From a checkpoint of a small transformer trained on Wikipedia.
Size: 4 heads of 64, MLP 2304 GELU, vocabulary 16384.
Training: 1170M tokens, 9960 steps.
MLP neurons of a small language model. Each row is named by its layer, matrix (down: output weights) and neuron, and shows model dimensions 0-191. Each number is 500 + 25 x the weight over its row's rms, rounded and kept within 0 to 999. Numbers have three digits each.
A block is one neuron, or neurons of one layer that tend to fire together. After each block is what it responds to, as a language model described it from the Wikipedia text at the highest values.

L8.down684:516491534480456440525486481517460519482482456494434505523494512492521489516492516457465482459527541508474487526450469501497506525510467487486500555550507510512471488504513496543495496524484453493532496479515494472469502462512495509458480497469506529549476563473478528479529527485495467528459545511460496466465544514513501497499525495506468532546533538497526438533533509521487497523485506545531524537505485506474457478520488503501485527447500474490500509514506471478495436481501556446515482457519488494562539547482526506534498502508527497509482466499465531541467520481501511509
Description: Middle digits of years written as decades or centuries, as in 197|0s, 2|0th century and the late 199|0s, plus a few other numbers and period words.

L5.down827:449523503454467485474472480541510529521491480524503532485501466474514476494482486515494488440511507494496510492479511509464460529516527484479488580492479561484489521542542497466499472508486474532500555541507520498467480490501485485476505510494517479544475497481507453526531506478513498521526499503488512492504501507545468493491538458538488507523474508460511499433503450535482525518519526490490491502540477454530433511513534473541558517500460499504470497551478461505501521511482532531544463494515492534451489499480509455477486458492483486504570516504525485483483508471506485453
L5.down946:492486507497438510461504491521529502512494482453523519482448503513486482532509481512503492470496512468480504503509497483463473499451525457512518584478551516514463537469468508513483452473532489546508522456466501497473528526451461504492496504541526493497507526486527513500523519499489502508518500476490498468500496513496471522474543514504502502539504501450503512465503492531504503515515497449533538499485522508529472517508514493533495546483462495496491482517500507470507538495467525505516527499514518503454482518486519500478492528501527483458548486543564455487533476480486466498
L5.down1509:493468489506489499535500496493503537511466499485528544476497508509502526469479475501488455490476486490487489484552518471493478486496517468473453525508509463484505500539485531450473498519498510478464497484505557477486486536541489480518473518511453463526445473513493494511498536521504518484506450506518506489495491511519495527522514490539503548506519489475498514484473520467495483474514526481485484478523508500483441455538475538553537524432506472529513485486495515495558503488455488494493523499489494511488499478524530494539464495537505504461495526498494510497481485498499483477
L5.down2037:518528559505443483476457522509524494535497528487505507485435489465499490469502504508486516513442445501526522547513521482470449482509511497487487595488536518548458495548511500487514460479484482517480507464501485512508507492518506477435444459504518491524488513454481528499494532543468531497525524475464519501483457454514519542450515513507516517546537465437463500476499520515477550517516532496486462530484498504499456489480517521484550546502488484504541490489476509455488514493493504452527502477493499488547498507489541507497528498499509489486486480513493491527502492479505509527
Description: Pipe separators (also semicolons, commas) in flattened tables, right after a number or date and before another, as in 17.09.1938 | 20.04, 47.43 | 14.39.

L9.down1067:486469489506495468514482508499463520479512529507476462480478481489495430541542487469452497528470507535511491469463496520536461497480514464483545489527520516488516496538500519494506448482487510516482503518515524471522536500460499469502490569483454515513511520506524515459526483489508495498511486483522474473535457488472534507515529511494491520510488467494513457493488479488471469478537545503510481450504460514528461542489459504540489427478495482489524507548517495452487487487502494525492503445487513500515484443537507508514520509492518516467529546527544536546505512488515465555
L9.down1224:487473550499536469522483496544536451517478511513477519467528480499493480525495507468507504501499516523472468457482523566446512487483552448508519540504488481518520508507511513495520488512496512483451489526498502470512468460479536494489502494515516504458469501465508464514486518483501469551482496541532543481516502484552486485492538523477488533491472502499503483487491506479489505509506522487504481509452475554514474498505503549508494476536463473478521471465468498472507571550495486487513512502495467483496473523524498522462499550481545509482496515471508505495433496472477462502
L9.down1465:537520486543496510478545507497537519492479498464499502508494498531482491511536484531487536457491506534500505457537528542494505525498484502446475515474498529495529460527502478540471460508524490477470499501519525481576540498499484499473510504491532500528494540492506488468456504472526461532497489522514514476498526529519499455478476479477531500509539449521522478474497520536505485526495513525517477501504502489469492480519454518528551485518497507517496456495497483487461492515504506504497521518496478463514479480483435495497479549501503488497517522497492500491493552451506531504
L9.down1729:490481502522463477465528485544498503471503485512477493506521511488479532504458556479522492507458455491438537474489496518473529455491507494514488559475512501488507503504504516520492525484471514480454554461525501490487488497500468511501497538482545470508485472495542505502497501507522495507495486544507462505472519514486499492494502482479489487482544510494511504492493552484521534554497493506534512492496513530492493475522498506503476530518478477548486484495529500506572485508489513510498492498503516538508486520457449505484538499505493513452495483522456520519530524514472515489
Description: Words just before a year, decade or century, mainly early, late and mid after in the (the early 1990s, the mid-15th century), also months (March 2024) and his before career.

L5.down289:499491504509506475523514532550522543498470490472498498470527488497475462529432482494479475516484452547509543506505552486494508453547486541484515579485505515462472525515528454501477503449513502512477464519467540507526509498527470512535519538527544487491474504515443493481521496486485518489487488537484504508491502519477551487479447516488531514470525492522529525456492475515508472524497494513475440496498563538463488507472495474422508446514474520499494486499482485525485512467447492509504521513570520488474518530494515499489512450524493520484520485477523537543480521515512497491
L5.down1093:480499496568516474484519496507489546485482520472499498497463511513417466511495489495477515509505496510472537526524511533502500494491487508546509537479505489471462488502447474469467505497499502474481521490503530492475499526519499490511536522548518481538520529483535492509492498472548516543549482531481485479455483483496525521514468518518502488496527484482531496540515496499463532500489498496499513532527507498494485492534494520451475472510482472531463496481498502522505505481511539454478521529499569554432477429521518484443473538510498513538516497503529519480501519480515483479
L5.down1231:520541511495496496525490537523522552470527503447479458463485511479562527501478446473453460478539478520514518520499548518543516518504508461510488495473510504518515505505500511539502507504494531476454479519493495475474496476496528492480505498510517484449497507493506488469510479507516567431500534510517454467452451475454518497499478485498528520481517476486495536495498485541469490496475469501505522536493522562515484503464503453508539471564509495508509514515464472463496484455485552461524535539557525571471453513483500514503471443499464512513524499494499523502465531484468451457
L5.down1419:494472483496496467491458510524550546462500497448471521506475498471476511456463499476522505507473489507526513502495528514526523495515513527459522561451543491482496546532491507487469503470517532491510503467485568479494500523532535461468570492476499475526513497446533474505503506501558487509502536501496487499485477476506492502503483501483524516496529508548523457474491491502495528538504473517529439500518514511522506514522527504448466500496464502532478517531509506502471479493503504465460538498505496535466502469476543467485520470506512527542518501487471476521474461479506482525
Description: Word-internal subword pieces inside non-English proper names and words, mostly Japanese, also other languages, e.g. Hide-y-uki, Shin-j-iroh, juj-its-u.

L8.down1726:506508517529478481529480495458518531481515484496475468500478491486475534484468468502461493495512477436493532507485523475512506491508489508537507552459487505460507488527506519487489506484481484490506531469482518498498513515507517556520533537462520494482549474563508517523477519483490480487491489515550461484550513513504506504496455467499497496507543517509528509544484524558515477477527542496531504497496512489439493508460493477495465518514484506528485508494501499533456487483496471481475532510510541481494492460529502494534500471525500535492519466468536554532519523500499508486
Description: Mid-sentence tokens that begin a multi-token unit: opening quote marks or parentheses before quoted or parenthetical text, and word-initial prefixes like un-, re- (uninteresting, rethink, reworked).

L9.down343:495495515515513478468501442529471509526459511528530535496514531485527453478510467550478482551448516531507471494519526478526478516498528487519538585465460472486472474484486471470501486466495543466439475541533504465458516525531486483492497508495511532540468422492473547497494507506506474499472544494505508480481510477505479466489488450486508470542456535499519466486520484509541484508528523485490474493511505512491466456528540516497453472497479504526556494511541467503518509518496471506470512537515478512493526479525473466511513421499462542486506514511521511536524532449516516521
L9.down431:493504470487513498497492508490459558495495487527472486482488489505507463480482495488510462505536543471486534523492508531498501499544430463514513506467548458519511527509475507518439483466479475456539450499541443563517491489481489511496506459457543534511507488552486487529531536533516481490494454509495506509480515525434468496545442536529462499502517498534494552533500500529525511455494494484508496515526494503501554466513508465480481485462459488527515489476504533513509444495468453507525511545546456500500493526505488492524513510492512511446478501507541486498508491521454501465
L9.down929:529499489514471495517491511536537540464507503502508483495527513474476483503507502492529515497516502513447457497535496523506496497533498521476485534469526465494533502499480507544460527470504456469517496488499513489467505518493482504475545499455462504509514544544530473464506463507515475518501477485454524484484495510483569477473511517546493484493494456473500521500476553534510492465461439501519500532496494506493524511485512539446500522480474487512526476479496533483471466539467488524533483502503465509509461517527495486482487530472509466492478486486485518500501509454506494487
L9.down1326:511470477458434501499482512517502525534456499497488535490513500522456494483496511557505495521518455487472547472515494469526436512502486469485527542487471507503542493512500486463472526502455485465486496459494480527502513538466503523551539570496488524506477466539490539492499496490502520509505489508541498490489480496509505511498512495553494464478484534517522471456509474518492508525503551447567513524479497506538477532454513505512452482520493482557523448462507517514490490489482514504500529464478513501480525519532486490509501537474478472493474461489508441516483540512522521522
Description: Opening pieces of multi-token words, mostly the negative prefix un- in reviews (un|grateful, un|realistic), plus opening quotes, parentheses and name-starts like Pav|lásek.

L9.down165:515515511472565522533484464495522448448490517515485585473520527499512503523528468489518491489500494502500538535497497551511469515509521493487491526505492537447512489461467510501480497512480471492501560518510473475470471485503511515525504487517488488523464477510477554523484502487478442536498511484504505515510487523468534487470510493485474526513487474514507505466505487507480482483485459478485502519506506454485485551539508475532508520518459498466464492498488494508514515514489492508491517539545490506498534517521465539470487511495523479491493507543490426476527523521466518535
L9.down655:520472500537512496469514501495469492490530470521460499483506507461523501477529519499508487502487483532498509481516461511461493503529521491459501386482491501508518534486528501552468498507532479516475467498490489483483522501501487527486499513546563479508536500474546539473501511493511493503465494513480548517492445503542574510528505467504475476461521456459494476496528484506501525534548517492483505522513447438503470493493462429513482535480483538486533504481467454508505500516520517487482464520500523485504454467490512522492502474491457475480487490471501522513473493497490476480
L9.down1616:497487482525479494485506475512519408507499498516502502502462476512514477490512490482496454533483550429528486493479522524520466461499531497487514506508471499443511492502532537509479512534520489497490475512478543514479524500474488518480527506484485542519496498494490494545508505498489482470496484486466464473490477489538459449491528502529517485459526484507466478473489492511507474470506570566529508461493527529543498527471521496464503528496479513520458495511539460509501492517482513469522518549459504471513518458497538484505537471509518465491508495486451526514494504464479550500
L9.down1694:480488486528501475553522542483466518515510519533491521444487490512497481478477502472522484463476489481448499488493574503486509486458516498500495446491512504496485493514510518502467456519478483510504502542457525442488509558470516494495522503491478508469534469476483581506532527473495495480521486537510501492512550412511469530503517517499474521460477510495465450494505502499520500523520504503468503496477492510507473522493483492509493505495521471512476538533499493496461470499500520516487525565503520521478463496471481511489502524494519483488500483498556497450516530475487433533
Description: Tokens just before a year or date, such as "born" in parentheses, "c." or "b." abbreviations, table pipes and commas before a year; weaker on scattered word-initial fragments.

L8.down2205:453510477494494480497465470505481489502465503517462482510525482477495482509524513495508521545473516502517530419451494489509485533511505497512478547506517492491533504538495479465497465496488480488484504523467559454447491495492492495507508491533444528491480490505452479503453506474497498484490525517504558525523493504522523485473520465478501530514489502478507494521492544491510555494517503503507471496477510548485505538472489511535511528501497487521515466515545526475510517496476500548512472498502501504518519519508509464515455465523530490474529440497506539516513538495529549504
Description: Tokens right before a four-digit year in dates and tables, such as in, c., born …, Built:, table pipes, (4):, mostly fires before the year.

L5.down771:491529525539489477502493527533508533534527545523505505488509506527503498495466540458486492498469449526483479535504520514458495512498519504476510538495490478497503471511480481511515509481499515539499498516505506522490467520540503546497519488487471593519522468464490496476477506505526504530550502516440492551526500522502506485504469503499472509530479512473478509468484504517512451488515475559529460532525510494502488518507501491510550494468444453510465520489513506504484493471535506537493490513464537520536489472504535513497515471520511479498475494516483541545470523473534504489
L5.down1173:530523504547513479513513474481516495493521517512521446441459511483529462469517527497464514511416505482510512480520513534480544481520522551467486539482468495556554486502486503523535474488487475477493523476492488493475476523541472500516507527483497545485510481480515495486496478505502475510494506480475504524518505519528502510482535497489500458460525532509489510473495476499472511526508499490478486466562448483513485485491487469474531476483507445493471531516501484493478503492474500541524469526492540537470486484487541482491517469488534510537498477543479540523472522521471498506
L5.down1290:490470523514500503523474498464479481501490559500479477475472518526480424505465503523473487498470470484484490488524469520509499427553500478472476589484461530496521490523494527500515489459497516482498475466496504464507498530563477527502517524486516522483495488497557513519523516478466490520535540520508481492475465526510484509495497495556504485508486527569479478474517526505494486481479493512494480516494452493513520442484515492496489454515496504521591487447511507504523502530489481463506503479503527484490488476530490497499503536430512522501564531528502511501503534484519506501
L5.down1351:470514520534496557552516505517500488440496512507444466524495519494478517546526502493498492491478511510492452513479490510514531466519502499519475559540483487497520487517521520530480515531476478485519479495496513524507481538550519472502545497541495462476484531508516505483513450501433503504533500541498494484470443507492521481492516541489461532523516505504515512479472464528498517486499474483426470511526475513502558523517434550481481531494455516517482502483514552481514519497472499528437508515516500465518476508461504488526493513473496478515493446475544494520491537474505479478
Description: The prefix un at the start of a split adjective after verbs like be, become, have (un-labelled, un-realistic, uns-atisfied); weaker on has/had and other word-start pieces.